config.yaml
head_dim: 64
positions: "learned"
bias: "all"
tie_embeddings: true
optimizer: "muon_variant"
steps: 5409
MLP neurons of a small language model. Each row is named by its layer, matrix (up: input weights) and neuron, and shows model dimensions 32-127. Each number is 50 + 10 x the weight over its row's rms, rounded and kept within 0 to 99.
After each neuron's rows, "fires after" lists the tokens most often just before its 100 highest values on Wikipedia text that the model never trained on.

L5.up161:27 44 30 62 59 55 62 48 53 53 43 44 46 65 56 60 52 66 48 43 70 69 45 51 52 61 57 61 51 38 52 41 55 53 61 36 42 58 56 40 50 62 52 49 45 39 40 67 35 50 48 51 28 69 62 36 41 50 54 64 36 69 49 49 54 53 53 55 60 42 44 57 48 42 45 42 60 49 37 41 43 43 74 41 46 40 56 56 39 64 44 60 50 38 59 53
fires after: " an", " no", " the", " Na", "am", "spect"

L8.up995:44 42 50 53 32 34 60 52 53 46 43 54 50 52 48 59 62 46 46 71 52 47 58 54 73 57 44 52 75 47 49 60 64 49 52 60 29 53 36 60 32 55 54 56 41 54 50 60 53 56 59 37 40 52 48 63 49 43 52 38 52 69 35 60 52 38 52 55 48 51 29 53 49 59 49 53 57 53 30 55 51 41 67 64 58 43 56 52 43 38 59 28 60 48 46 57
fires after: "\n", " ", "=="

L3.up337:38 44 55 55 45 45 59 49 50 47 54 66 54 50 58 54 42 52 60 57 49 62 43 63 64 40 54 43 53 52 43 51 48 58 42 51 54 31 52 56 47 45 46 37 58 32 59 39 52 55 63 52 58 57 48 66 54 45 56 45 51 60 51 45 56 51 47 65 39 64 51 27 54 38 44 48 34 71 59 47 44 59 43 58 37 62 55 67 42 64 42 57 64 48 34 74
fires after: " ", " (", "n"

L9.up811:27 32 54 52 57 40 62 59 53 36 56 53 47 41 32 62 59 43 49 60 47 39 47 25 51 53 69 62 45 51 37 39 77 54 62 57 45 63 49 45 53 58 43 45 58 21 67 37 43 50 35 58 45 56 71 45 62 53 46 50 52 51 49 59 40 54 55 53 61 47 45 42 45 47 56 51 62 53 47 30 57 39 55 40 29 48 61 53 41 48 52 68 50 39 53 45
fires after: " an", " the", " a", "The"

L5.up368:34 47 67 45 40 46 49 55 43 60 69 78 47 67 38 51 46 45 43 56 48 27 53 70 58 71 47 62 36 48 58 59 60 70 56 39 50 54 43 63 48 44 52 57 45 57 56 59 46 51 62 52 40 63 32 50 57 44 41 35 58 78 48 62 44 36 44 49 45 41 33 47 49 68 48 62 60 39 53 47 39 46 66 43 49 42 57 70 53 52 53 45 71 47 54 53
fires after: "\n", "P", "ft", " T", ")"

L6.up467:42 66 50 49 62 41 48 41 35 52 58 58 44 54 42 40 47 51 44 40 49 54 42 58 59 71 45 41 36 79 55 45 57 54 42 35 57 37 49 63 54 46 63 53 56 47 54 41 23 45 57 48 50 60 60 59 56 42 59 41 43 50 40 50 53 51 63 52 27 43 40 55 31 45 49 66 57 63 33 71 32 29 48 64 41 31 29 51 60 56 38 63 70 42 57 66
fires after: " p", " the", " in", "s", "p", " re"

L3.up692:47 51 44 49 33 58 46 64 36 32 54 68 67 50 38 61 48 47 47 41 56 26 73 60 44 58 49 50 58 42 44 52 42 43 71 43 35 49 40 48 33 47 54 40 55 52 64 57 66 48 44 52 56 50 56 45 33 64 46 43 48 54 47 40 54 46 62 54 38 55 55 66 50 40 44 49 52 68 48 56 57 48 48 44 47 53 46 39 45 57 57 47 58 57 61 54
fires after: " Ca", " M", " m", " Me", " Ta", " Mc"

L5.up861:59 55 51 45 49 51 50 56 51 67 55 63 44 68 54 59 54 49 49 58 56 56 48 32 62 57 36 48 44 42 41 58 45 56 52 45 57 46 73 43 52 51 27 35 62 59 38 46 44 59 47 44 39 58 65 55 60 46 42 48 43 59 67 44 53 43 55 58 42 39 43 39 36 36 56 45 42 55 44 39 61 49 38 46 49 46 46 39 62 68 42 40 44 40 65 51
fires after: "an", " You", "in", "en", "n", "van"

L3.up438:40 41 52 89 41 48 47 39 60 39 63 55 41 42 37 65 37 29 41 59 47 78 45 38 69 55 70 69 56 39 68 47 27 61 29 44 50 49 60 52 56 57 67 43 32 45 67 36 57 46 59 48 41 50 32 29 39 54 46 44 44 40 47 61 42 59 58 54 55 42 40 52 38 41 66 45 50 49 56 63 59 32 51 51 40 47 45 52 55 52 58 50 40 56 71 42
fires after: "b", "d", "w", "st", "f"

L6.up942:52 55 40 59 42 65 63 57 50 36 51 59 42 42 49 61 65 60 36 70 43 70 48 52 49 54 45 44 38 36 29 49 40 46 46 50 51 50 52 62 32 67 38 46 56 45 58 44 50 56 42 56 59 59 51 46 65 61 48 40 37 46 51 69 33 51 51 52 34 56 46 56 49 41 53 47 55 73 48 65 66 44 52 58 43 38 39 56 60 55 47 48 57 37 39 44
fires after: " in", "In", "M", "ed", " In", " to"

L6.up878:41 36 52 59 45 56 56 61 37 48 50 40 57 66 41 58 54 60 55 50 37 61 62 63 65 39 50 47 43 32 47 50 59 57 47 61 42 35 62 53 54 47 39 42 57 42 51 52 76 45 51 38 32 44 35 53 51 74 52 65 39 52 48 50 54 66 50 51 55 59 55 32 35 42 69 51 50 51 43 47 67 61 52 68 53 54 33 61 54 54 60 72 59 64 62 36
fires after: "f", "u", "hu", " O", "g", "h"

L4.up141:66 70 49 54 58 49 47 64 48 43 68 42 56 64 43 52 56 62 27 62 44 63 41 39 54 28 43 41 61 44 44 64 55 54 37 50 52 53 51 43 57 38 47 40 43 60 53 51 48 40 65 62 54 56 53 50 52 51 56 50 63 38 30 60 55 39 57 52 46 51 36 31 67 42 78 46 29 48 40 65 55 27 65 48 43 41 70 33 56 48 66 43 62 51 37 45
fires after: "man", "b", "t", "at", "r"

L12.up561:48 61 48 53 61 53 56 62 55 33 32 57 64 38 50 59 58 42 33 63 47 42 50 55 45 58 41 51 59 69 43 67 40 53 53 36 56 39 55 62 47 54 50 53 35 55 56 56 46 47 42 44 47 73 32 55 51 59 41 35 51 41 31 64 51 39 51 52 59 49 60 45 47 56 44 49 28 53 45 63 33 51 52 47 48 56 41 62 43 61 61 63 48 55 56 75
fires after: " ", " 4", "d", " 6"

L9.up321:56 50 39 45 54 59 48 70 51 40 43 50 48 49 42 38 52 50 45 62 57 61 45 55 61 55 68 45 46 56 46 45 51 54 49 58 49 55 35 56 35 56 40 66 49 56 37 57 30 50 59 51 56 35 50 47 34 63 42 45 43 62 64 27 51 54 62 46 61 56 53 64 58 36 42 55 53 51 48 67 61 70 45 46 41 46 59 61 32 48 59 58 51 51 43 67
fires after: ",", "|", "n", ":", "ia"

L12.up548:50 44 58 55 72 35 74 64 46 52 50 41 48 61 51 48 37 44 53 44 39 46 51 47 26 42 50 51 62 62 42 53 43 54 51 52 47 53 46 68 55 44 49 32 48 48 36 55 46 49 31 37 44 54 48 26 49 52 44 63 47 70 47 52 65 31 30 49 46 49 59 42 47 40 59 44 54 36 49 50 40 56 61 67 34 68 47 57 55 65 49 42 42 49 52 49
fires after: "\n", "U"

L9.up610:41 18 55 48 63 45 31 25 54 53 27 59 35 55 55 46 56 56 51 65 55 60 60 59 51 47 53 54 65 47 61 57 55 44 34 32 44 56 44 47 44 57 35 57 42 40 63 38 44 44 32 57 54 44 54 36 36 53 57 47 58 55 71 58 56 59 35 64 39 49 49 51 37 67 51 50 46 40 43 61 42 52 38 74 44 53 62 44 48 53 43 50 45 33 42 52
fires after: " in", " member", " on", " of", " as", "der"

L8.up607:54 62 33 58 53 65 47 45 44 51 61 40 44 40 27 67 47 55 56 68 51 53 53 48 47 44 75 50 49 55 57 43 50 50 46 38 46 58 35 69 60 42 42 47 57 36 46 55 34 48 49 46 40 47 52 39 74 43 56 55 44 66 49 55 44 40 48 52 57 45 41 65 56 42 65 61 52 52 50 58 40 50 44 47 46 59 53 55 59 53 54 46 78 45 52 61
fires after: "jo", " so", "fe", "ma", " we", " So"

L5.up652:69 48 53 42 55 45 49 49 48 68 48 43 71 44 41 50 26 62 58 39 55 55 65 52 64 50 52 35 56 50 47 58 49 54 34 62 28 47 39 63 45 56 49 48 62 57 56 56 25 45 57 44 52 64 53 63 73 60 43 57 63 42 38 45 60 50 51 42 48 28 38 42 56 44 45 63 35 33 42 36 47 33 39 56 44 47 54 35 69 74 45 67 32 69 45 32
fires after: "ch", "arch", "ce", " Sch", "Species", "mb"

L8.up781:47 45 48 56 57 67 55 49 51 49 54 44 46 54 49 43 56 55 38 58 49 57 48 54 47 59 37 51 67 47 31 57 38 49 51 44 45 50 67 45 73 67 39 53 41 51 72 44 46 43 40 62 31 49 45 58 56 58 42 39 36 40 34 54 48 47 44 48 51 59 43 57 53 56 41 54 44 55 42 50 60 47 40 33 61 63 43 46 40 42 62 45 46 41 52 68
fires after: "en", "n", "pe", "fin", " Pe", "vent"

L12.up785:57 39 32 39 69 41 53 58 61 62 59 48 56 70 71 43 23 51 57 49 52 59 32 46 61 37 49 57 43 50 39 46 33 69 37 53 58 54 55 54 45 44 41 55 64 70 51 38 51 45 43 34 36 65 61 51 61 51 61 51 62 52 36 32 52 58 44 52 54 38 52 45 62 52 52 47 50 44 52 47 58 50 40 74 59 70 62 46 52 65 45 48 48 59 28 51
fires after: " ", " c", " of", " and", ",", " f"

L9.up307:37 38 32 48 44 55 45 59 47 31 59 63 42 60 57 47 31 59 58 59 43 60 58 63 63 60 44 36 50 43 59 42 59 38 45 44 49 56 36 54 42 42 39 62 56 58 45 49 50 66 54 50 44 53 47 58 40 59 58 44 49 52 42 42 61 41 61 41 52 49 50 59 42 56 34 69 61 41 40 37 41 60 64 52 29 39 62 45 41 59 51 49 56 57 50 56
fires after: ",", ".", "s", "r", "l"

L9.up915:61 47 43 32 38 31 40 58 44 78 51 66 33 33 54 53 50 67 56 49 60 51 34 56 44 48 35 46 53 29 57 49 47 53 47 43 49 55 48 47 66 54 46 45 37 53 44 51 64 34 46 44 40 39 57 62 32 48 51 39 22 23 48 36 52 57 56 41 55 42 56 30 63 57 54 59 34 54 62 43 45 41 56 39 55 57 46 71 60 44 46 42 55 44 36 50
fires after: "ver", "c", "mp", "s", "es", "as"

L4.up919:57 53 50 43 29 45 49 47 55 47 60 53 54 41 43 53 53 65 43 61 48 56 62 52 57 31 66 47 47 43 48 62 36 47 47 67 55 32 61 49 51 66 59 39 56 52 44 56 54 45 59 42 38 53 48 33 39 43 48 41 57 44 34 55 61 59 45 57 57 47 64 56 49 55 44 49 69 61 46 56 40 64 54 27 65 68 70 47 50 63 45 53 56 34 46 61
fires after: " so", " So", "um", "e", " Ne"

L6.up66:36 32 47 52 67 43 68 47 47 46 64 51 53 44 43 59 49 47 39 47 38 48 59 52 46 39 68 58 59 60 61 47 43 52 42 48 45 73 48 40 51 27 33 53 35 41 43 51 54 46 49 51 64 52 52 43 63 39 48 56 53 42 39 57 25 23 50 66 48 61 37 58 47 58 46 48 59 52 53 45 68 37 34 56 49 58 47 59 52 64 54 38 46 39 52 50
fires after: "y", "t", "o", "go", "all", " Bo"

L7.up1006:63 66 40 52 54 61 52 47 57 46 45 49 53 56 47 70 27 40 53 67 71 41 55 55 52 53 52 60 39 64 55 58 58 41 57 58 48 55 39 57 48 58 67 54 47 46 64 64 42 55 59 36 54 50 40 41 44 31 36 46 27 50 52 44 48 46 30 35 50 48 55 59 59 55 52 60 50 71 42 35 39 65 48 47 50 41 44 47 37 53 62 42 59 54 46 60
fires after: "o", " No", " so", "ci", "we", " So"

L5.up684:58 50 68 59 59 36 51 62 39 48 45 54 54 51 66 52 72 67 44 45 54 50 47 66 63 47 35 58 61 54 39 32 37 42 58 55 44 47 43 62 62 39 60 55 48 51 40 44 62 48 26 45 61 46 42 42 61 48 45 66 43 49 48 44 49 48 35 52 48 29 46 47 41 45 44 51 55 49 45 43 40 52 42 47 50 42 68 66 49 65 51 52 51 49 57 50
fires after: "im", "ab", "ist", " ex", " ", "b"

L8.up598:49 37 57 52 61 36 69 40 56 59 46 64 59 54 41 48 42 46 48 24 43 70 52 46 33 54 50 59 35 59 60 53 50 68 45 57 48 58 52 50 58 55 35 34 45 60 59 38 43 59 48 41 43 51 50 64 54 43 54 49 45 60 50 52 63 46 56 60 46 14 42 46 26 60 51 65 59 31 57 77 64 66 62 49 61 44 42 67 44 49 45 32 40 55 51 53
fires after: "\n", "==", " =="

L3.up411:33 52 49 73 39 45 59 56 39 41 55 63 36 23 43 42 43 33 46 88 41 55 41 60 46 60 70 55 32 44 43 48 52 48 53 58 50 51 51 54 64 62 39 59 34 43 45 47 29 71 36 61 36 49 59 67 37 48 41 41 47 49 65 51 50 51 66 74 34 42 48 40 64 49 59 44 55 70 52 46 54 40 50 70 56 45 52 71 37 49 54 44 60 38 43 30
fires after: " in", " at", " In", " ex", "In", " a"

L8.up873:46 59 36 52 47 65 72 39 49 57 49 46 34 63 59 46 52 42 65 46 58 31 36 57 43 36 48 34 44 47 42 56 44 61 44 43 45 51 57 73 57 55 56 39 47 53 75 52 43 37 34 51 43 32 32 45 58 72 59 56 32 55 47 55 52 38 45 32 46 57 39 55 35 63 50 57 49 57 49 42 28 67 74 58 56 61 47 58 49 38 62 49 53 54 50 28
fires after: "ri", "pi", "ma", "ra", " ", "a"

L9.up147:62 43 58 59 48 41 70 53 52 55 73 66 41 43 38 43 61 62 55 49 55 48 62 48 54 63 43 56 58 64 62 48 56 44 59 57 40 53 44 50 48 50 49 43 34 48 35 51 53 39 48 52 34 65 49 46 55 56 75 45 46 56 46 49 52 40 52 55 33 51 77 66 30 46 55 40 59 43 34 40 49 46 66 69 47 59 63 59 59 58 35 51 73 41 73 52
fires after: " an", " ", " and", " or", "-", "/"

L6.up100:47 65 53 52 41 23 46 30 57 58 42 33 56 52 55 62 44 76 59 58 26 32 64 54 47 36 53 44 46 76 67 57 53 57 38 40 49 52 38 50 51 57 45 55 54 48 61 50 69 42 51 36 61 55 59 53 28 34 49 51 73 54 43 45 60 58 56 49 54 57 23 50 40 55 52 54 59 52 49 46 45 54 44 58 42 51 56 47 51 41 52 57 54 45 56 37
fires after: "\n", ",", " as", " is", " was"

L5.up316:33 63 41 45 54 30 68 35 43 44 57 41 47 52 35 39 57 63 49 52 43 50 39 35 59 45 46 46 54 56 57 50 47 59 65 27 56 41 31 52 51 45 47 49 54 48 54 53 48 56 57 47 66 61 41 64 28 35 43 42 61 43 47 50 49 59 51 61 27 65 47 53 58 46 49 58 68 59 51 58 50 42 50 51 30 39 45 58 48 57 42 62 52 50 42 57
fires after: " ex", " of", " in", "S", "-", " the"

L9.up793:44 34 26 41 43 64 44 54 52 59 59 73 28 35 50 63 71 26 71 36 25 50 47 38 41 49 42 52 52 59 48 61 55 49 54 53 43 35 51 54 51 45 58 41 57 41 67 57 52 58 41 60 47 55 66 55 46 58 59 46 46 55 44 43 43 54 43 54 52 49 43 29 54 48 62 51 68 67 46 52 54 45 49 39 39 49 64 54 65 66 46 38 43 55 66 57
fires after: " ", " de", " at", "al"

L9.up457:58 28 59 74 42 49 56 65 47 38 58 50 34 36 67 57 53 64 43 49 46 55 68 41 56 62 56 41 49 57 53 45 51 48 31 60 61 43 47 47 54 44 36 43 47 58 48 31 45 46 50 65 47 32 59 40 18 53 56 30 57 42 58 50 39 58 61 67 41 39 61 61 49 57 61 43 44 47 68 37 53 43 41 24 64 58 48 48 57 64 53 49 63 45 70 49
fires after: "st", "d", "c", "est", " in"

L3.up243:46 52 51 49 46 47 53 52 35 58 55 57 50 26 41 35 52 53 67 53 65 41 38 35 42 42 64 63 68 68 49 58 59 49 45 47 39 57 67 53 62 58 61 42 34 42 42 53 55 60 51 51 28 33 39 47 48 38 27 60 36 61 69 48 33 57 49 57 68 66 48 44 60 70 56 40 40 55 46 65 56 47 59 37 47 49 39 53 53 46 39 40 84 43 57 48
fires after: "P", " P", "ub", " p"

L3.up434:59 59 58 49 40 36 41 60 34 37 50 64 65 69 33 41 46 62 50 69 41 54 64 56 35 67 41 51 46 30 55 49 43 51 71 51 65 46 48 46 52 58 59 46 52 43 44 47 42 53 47 50 50 60 53 54 24 46 32 31 49 62 39 42 50 43 60 48 36 29 22 37 48 46 41 51 49 60 63 59 41 53 54 39 44 61 60 48 63 38 45 61 49 48 55 66
fires after: " Me", " M", " Ma", "M", "th", " Cha"

L3.up1000:33 46 44 54 51 41 59 48 27 70 52 52 43 61 57 52 66 54 58 49 36 47 48 62 37 36 49 58 45 47 59 53 45 52 46 37 70 40 65 42 36 46 46 51 36 45 49 38 52 48 61 44 60 63 53 47 51 65 52 57 42 59 53 57 60 56 49 55 36 60 54 39 42 40 58 57 51 75 49 68 49 54 51 62 48 51 62 59 47 72 36 62 47 58 53 63
fires after: " U", " O", " ", " de", " Wal", "s"

L7.up17:40 51 45 33 43 56 68 47 53 70 62 51 64 31 47 54 37 58 61 36 56 43 45 63 52 61 48 49 32 45 47 61 55 59 54 49 31 45 60 70 59 56 46 66 49 45 75 41 53 41 52 59 51 50 41 36 50 52 45 71 45 53 65 58 56 39 53 27 59 52 51 55 58 51 56 55 47 42 65 45 30 33 66 50 55 45 43 46 55 34 53 51 60 42 48 39
fires after: "ri", "or", "ar", "ra", "ca", "ci"

L9.up826:67 44 41 50 40 51 62 55 36 46 60 61 58 57 54 52 41 48 57 43 57 72 44 34 57 50 52 36 61 42 38 58 49 56 59 50 46 53 52 78 49 38 45 41 75 44 43 29 64 59 47 47 52 64 49 58 53 64 57 58 35 59 42 35 65 52 60 54 42 26 51 50 65 60 40 35 51 46 43 46 51 58 56 56 41 61 65 49 49 65 56 44 55 48 45 57
fires after: " ", ",", " with", " a", " C"

L6.up977:39 20 47 51 42 55 56 54 50 46 53 50 56 53 49 60 35 63 43 42 29 66 60 61 60 47 55 46 61 56 32 51 50 50 48 51 41 60 50 57 37 50 35 44 50 25 51 47 53 61 37 58 66 49 64 64 53 38 41 67 56 56 54 36 56 47 58 49 53 33 60 49 48 44 42 52 48 51 71 38 56 44 55 47 39 43 41 59 57 74 58 36 44 53 43 62
fires after: "go", "est", "and", "ta", " Go", "vo"

L4.up749:51 38 58 66 46 69 34 56 40 52 50 65 47 52 43 54 62 51 51 41 39 46 59 54 43 43 56 64 51 35 60 39 36 47 39 40 38 39 31 63 54 41 50 64 51 72 43 30 69 56 69 34 39 52 46 40 51 41 52 54 42 51 28 57 51 65 41 57 56 44 67 46 43 55 49 62 47 40 54 30 39 51 50 56 44 35 64 56 58 63 47 54 67 51 54 45
fires after: "b", "va", "ab", "bu", "ju", " Bu"

L4.up200:42 55 48 37 54 44 67 32 59 39 51 56 59 65 43 60 44 54 63 57 55 45 51 35 37 39 51 49 46 68 53 48 35 36 58 44 56 49 58 41 66 63 34 40 37 57 50 42 47 55 59 56 50 35 67 46 45 62 52 39 74 62 41 64 48 48 59 51 18 55 52 54 51 48 45 65 48 58 55 73 37 53 56 53 45 50 61 45 31 53 54 33 61 59 50 45
fires after: "\n", "d", " D", " Sha"

L6.up577:73 49 56 37 40 54 55 70 44 59 61 41 71 30 60 65 64 67 58 64 40 43 53 53 75 61 59 45 65 56 50 47 37 57 67 56 30 41 52 53 50 41 47 57 51 55 40 57 35 63 49 63 57 51 45 51 44 50 44 41 69 69 34 63 54 38 43 57 51 55 32 42 63 39 38 60 64 47 37 46 51 45 48 33 49 36 57 19 52 46 48 43 42 40 49 55
fires after: "ur", " 18", "al", " ", " an", " An"

L7.up880:48 58 34 67 56 66 52 43 39 51 41 67 46 39 55 31 39 45 59 60 50 60 56 43 69 58 57 69 52 39 54 34 57 67 46 65 41 50 32 65 42 40 48 50 33 65 39 49 64 69 58 40 64 42 40 36 43 51 56 56 49 58 44 40 57 45 50 55 45 38 54 58 45 61 42 60 42 45 44 47 52 53 52 58 37 53 39 56 44 55 51 54 61 61 46 57
fires after: " in", " of", "n", ",", ":"

L5.up738:61 61 32 40 58 57 53 41 59 55 45 61 46 41 43 28 49 61 40 52 56 42 39 53 42 44 47 64 72 55 58 39 48 72 47 39 34 55 54 57 72 47 50 46 59 51 52 43 81 29 51 37 53 34 50 53 43 60 39 38 44 56 48 52 52 66 40 54 48 45 53 42 41 67 41 73 47 52 55 53 53 37 26 46 63 44 44 54 42 52 43 56 41 31 38 52
fires after: "c", "s", " in", "amp", " fa", " c"

L7.up122:47 76 40 59 55 32 52 55 59 40 74 53 32 62 52 63 52 42 42 41 39 45 51 63 38 45 48 51 42 55 40 61 43 40 50 43 63 54 42 42 53 57 35 44 65 49 58 58 56 54 56 35 33 58 48 57 51 52 49 37 53 65 64 54 67 48 50 58 45 33 53 34 46 40 42 64 43 47 69 74 55 55 54 43 53 45 70 69 50 56 68 37 58 69 54 50
fires after: "\n", "==", "chi"

L7.up650:63 47 45 36 63 53 63 46 66 54 59 56 47 67 66 48 48 63 57 45 58 46 47 59 60 47 39 37 56 50 72 58 30 41 41 56 43 54 28 45 53 35 37 53 45 48 55 51 51 69 21 21 45 60 52 47 42 46 55 52 38 46 45 49 58 64 50 61 49 59 59 72 38 41 54 57 44 58 43 41 36 52 65 59 40 46 62 47 35 61 65 43 48 55 49 33
fires after: "r", "or", "s", " ex", " H", " mo"

L7.up117:43 33 52 29 55 48 47 19 47 63 73 47 55 54 50 57 40 66 42 46 42 41 49 59 68 49 64 68 56 46 37 54 53 61 58 26 43 63 55 33 55 51 57 42 58 58 64 41 39 48 50 39 44 59 53 62 36 50 73 57 63 50 35 46 53 46 61 40 54 43 36 60 41 52 78 52 65 56 42 38 52 46 42 56 54 55 51 76 55 45 64 63 64 48 48 42
fires after: "\n", " is", " was", "w", " tr", " not"

L9.up651:57 47 59 47 68 49 42 54 61 58 70 59 41 51 54 70 61 73 48 47 27 63 40 59 61 40 39 46 50 42 49 69 46 42 46 51 49 37 74 47 73 69 39 43 51 53 42 61 60 38 50 62 47 59 62 59 59 51 50 50 38 32 43 46 66 33 57 43 48 57 50 45 54 57 57 50 62 59 47 56 71 68 47 56 43 45 53 45 42 75 41 63 52 51 67 46
fires after: "man", "an", " Man", "n", "han"

L5.up139:56 63 36 39 44 40 42 50 35 37 56 70 37 31 41 53 64 54 48 38 60 40 48 53 41 25 45 38 32 50 51 57 49 47 54 38 63 57 53 64 44 55 47 57 37 41 52 57 71 56 36 46 45 46 45 45 55 46 42 44 50 37 59 40 40 64 70 50 59 46 40 52 62 63 67 57 53 58 40 59 51 54 58 45 51 61 47 37 62 45 46 64 73 23 45 71
fires after: "P", "W", " P", "S", " Pri"

L3.up182:53 56 50 51 38 46 59 43 53 54 54 42 47 10 50 48 41 51 53 49 43 38 25 55 48 56 61 56 49 38 65 29 35 57 43 71 31 48 50 67 39 40 45 63 52 54 52 33 40 59 57 63 48 47 71 47 52 58 39 61 60 33 58 50 54 42 48 54 64 48 52 48 54 47 40 45 55 65 47 50 36 60 67 34 44 44 50 56 45 60 49 59 50 40 49 39
fires after: "ur", "r", "ri", "ru", "ar"

L12.up207:26 36 45 14 41 49 53 38 54 61 71 53 44 60 47 50 51 44 67 51 30 50 37 30 60 48 47 50 54 46 43 64 48 31 56 39 61 57 39 54 36 48 52 46 46 40 82 31 51 50 76 54 52 70 53 40 50 47 51 60 40 42 42 53 42 62 61 39 55 54 40 65 48 57 46 51 51 61 42 70 61 59 59 37 49 38 34 43 42 60 61 47 55 56 65 50
fires after: " ", "s", " the", " and", " de", " as"

L3.up268:28 48 40 33 48 45 43 29 74 67 54 59 49 55 49 45 60 57 37 64 43 46 46 53 70 50 58 57 51 30 56 60 64 42 35 47 50 45 48 51 52 62 52 57 50 47 51 37 57 54 67 50 42 33 45 51 63 40 65 40 49 26 63 68 54 61 61 32 52 54 27 55 46 59 44 23 60 54 45 33 47 49 60 63 44 46 54 54 44 55 51 56 33 41 50 43
fires after: " ", " Qu", " Se", " de", "-"

L3.up563:43 44 57 49 59 59 55 50 47 46 39 70 52 44 36 35 52 55 33 51 47 56 52 60 42 60 42 62 56 43 39 55 51 50 53 40 33 57 47 39 32 57 77 49 52 58 60 53 17 51 53 50 48 28 45 48 44 51 42 68 50 40 51 34 44 40 38 37 41 52 46 34 50 52 52 48 60 35 58 59 62 39 42 42 61 42 57 51 63 45 42 54 33 52 52 42
fires after: " P", " Pe", " V", "di", " Po", "P"

L12.up97:55 54 38 45 64 48 62 59 36 44 49 50 45 42 48 51 55 56 58 60 59 71 56 50 66 32 58 48 52 35 53 64 55 65 59 36 43 71 66 59 36 53 46 62 60 50 44 50 57 35 40 29 59 53 34 63 60 44 48 60 53 47 55 43 55 56 51 62 51 50 61 43 71 46 48 49 53 56 54 63 60 42 34 49 46 52 53 19 51 55 39 73 58 34 34 59
fires after: " ", " of", " a", " De", "ing"

L6.up956:49 51 54 44 40 58 44 43 44 55 35 65 39 54 36 63 49 48 44 65 44 44 51 57 71 57 42 51 48 37 53 35 64 54 63 48 59 33 42 51 52 49 39 50 29 42 56 60 48 42 48 65 66 30 44 39 59 61 39 34 48 64 32 63 41 66 52 55 44 56 61 56 23 67 54 45 73 45 24 61 67 43 44 59 36 50 53 52 39 58 38 34 45 31 57 47
fires after: " in", ",", " member", " (", "-"

L9.up262:44 58 55 32 74 41 42 52 47 53 48 55 35 54 31 47 37 40 52 63 49 60 53 57 38 52 54 64 63 49 73 61 57 80 54 51 46 51 16 51 65 51 57 25 59 49 37 55 55 68 53 53 52 46 55 36 50 52 44 53 42 52 53 54 64 60 37 50 38 45 41 36 73 62 65 68 42 41 52 36 44 47 50 72 41 61 55 47 48 45 74 40 36 35 60 31
fires after: "\n", "us", ":", " as", "ed"

L8.up145:75 38 48 52 42 44 37 61 57 53 46 54 41 47 39 53 75 43 50 47 52 40 54 57 63 24 51 49 55 55 57 64 63 47 49 60 46 51 42 67 44 52 63 38 52 43 45 59 44 42 51 40 38 50 55 48 56 34 54 26 59 47 42 54 59 64 38 54 55 40 54 44 35 43 56 58 37 44 44 39 66 38 58 59 38 53 64 59 44 65 49 65 62 39 69 53
fires after: "-", " ", "ity", " W"

L8.up344:61 49 56 51 54 66 60 65 46 54 47 63 53 54 43 56 29 58 61 50 49 52 67 39 60 45 67 40 57 63 40 56 49 50 57 65 28 77 45 53 65 72 41 46 48 55 64 43 22 44 41 53 52 56 44 51 53 65 54 51 32 61 49 39 45 56 62 52 50 45 50 46 54 50 48 44 47 59 37 52 48 42 51 54 53 60 56 32 49 65 62 52 50 52 54 54
fires after: " and", "y", "ce", "w", "ch"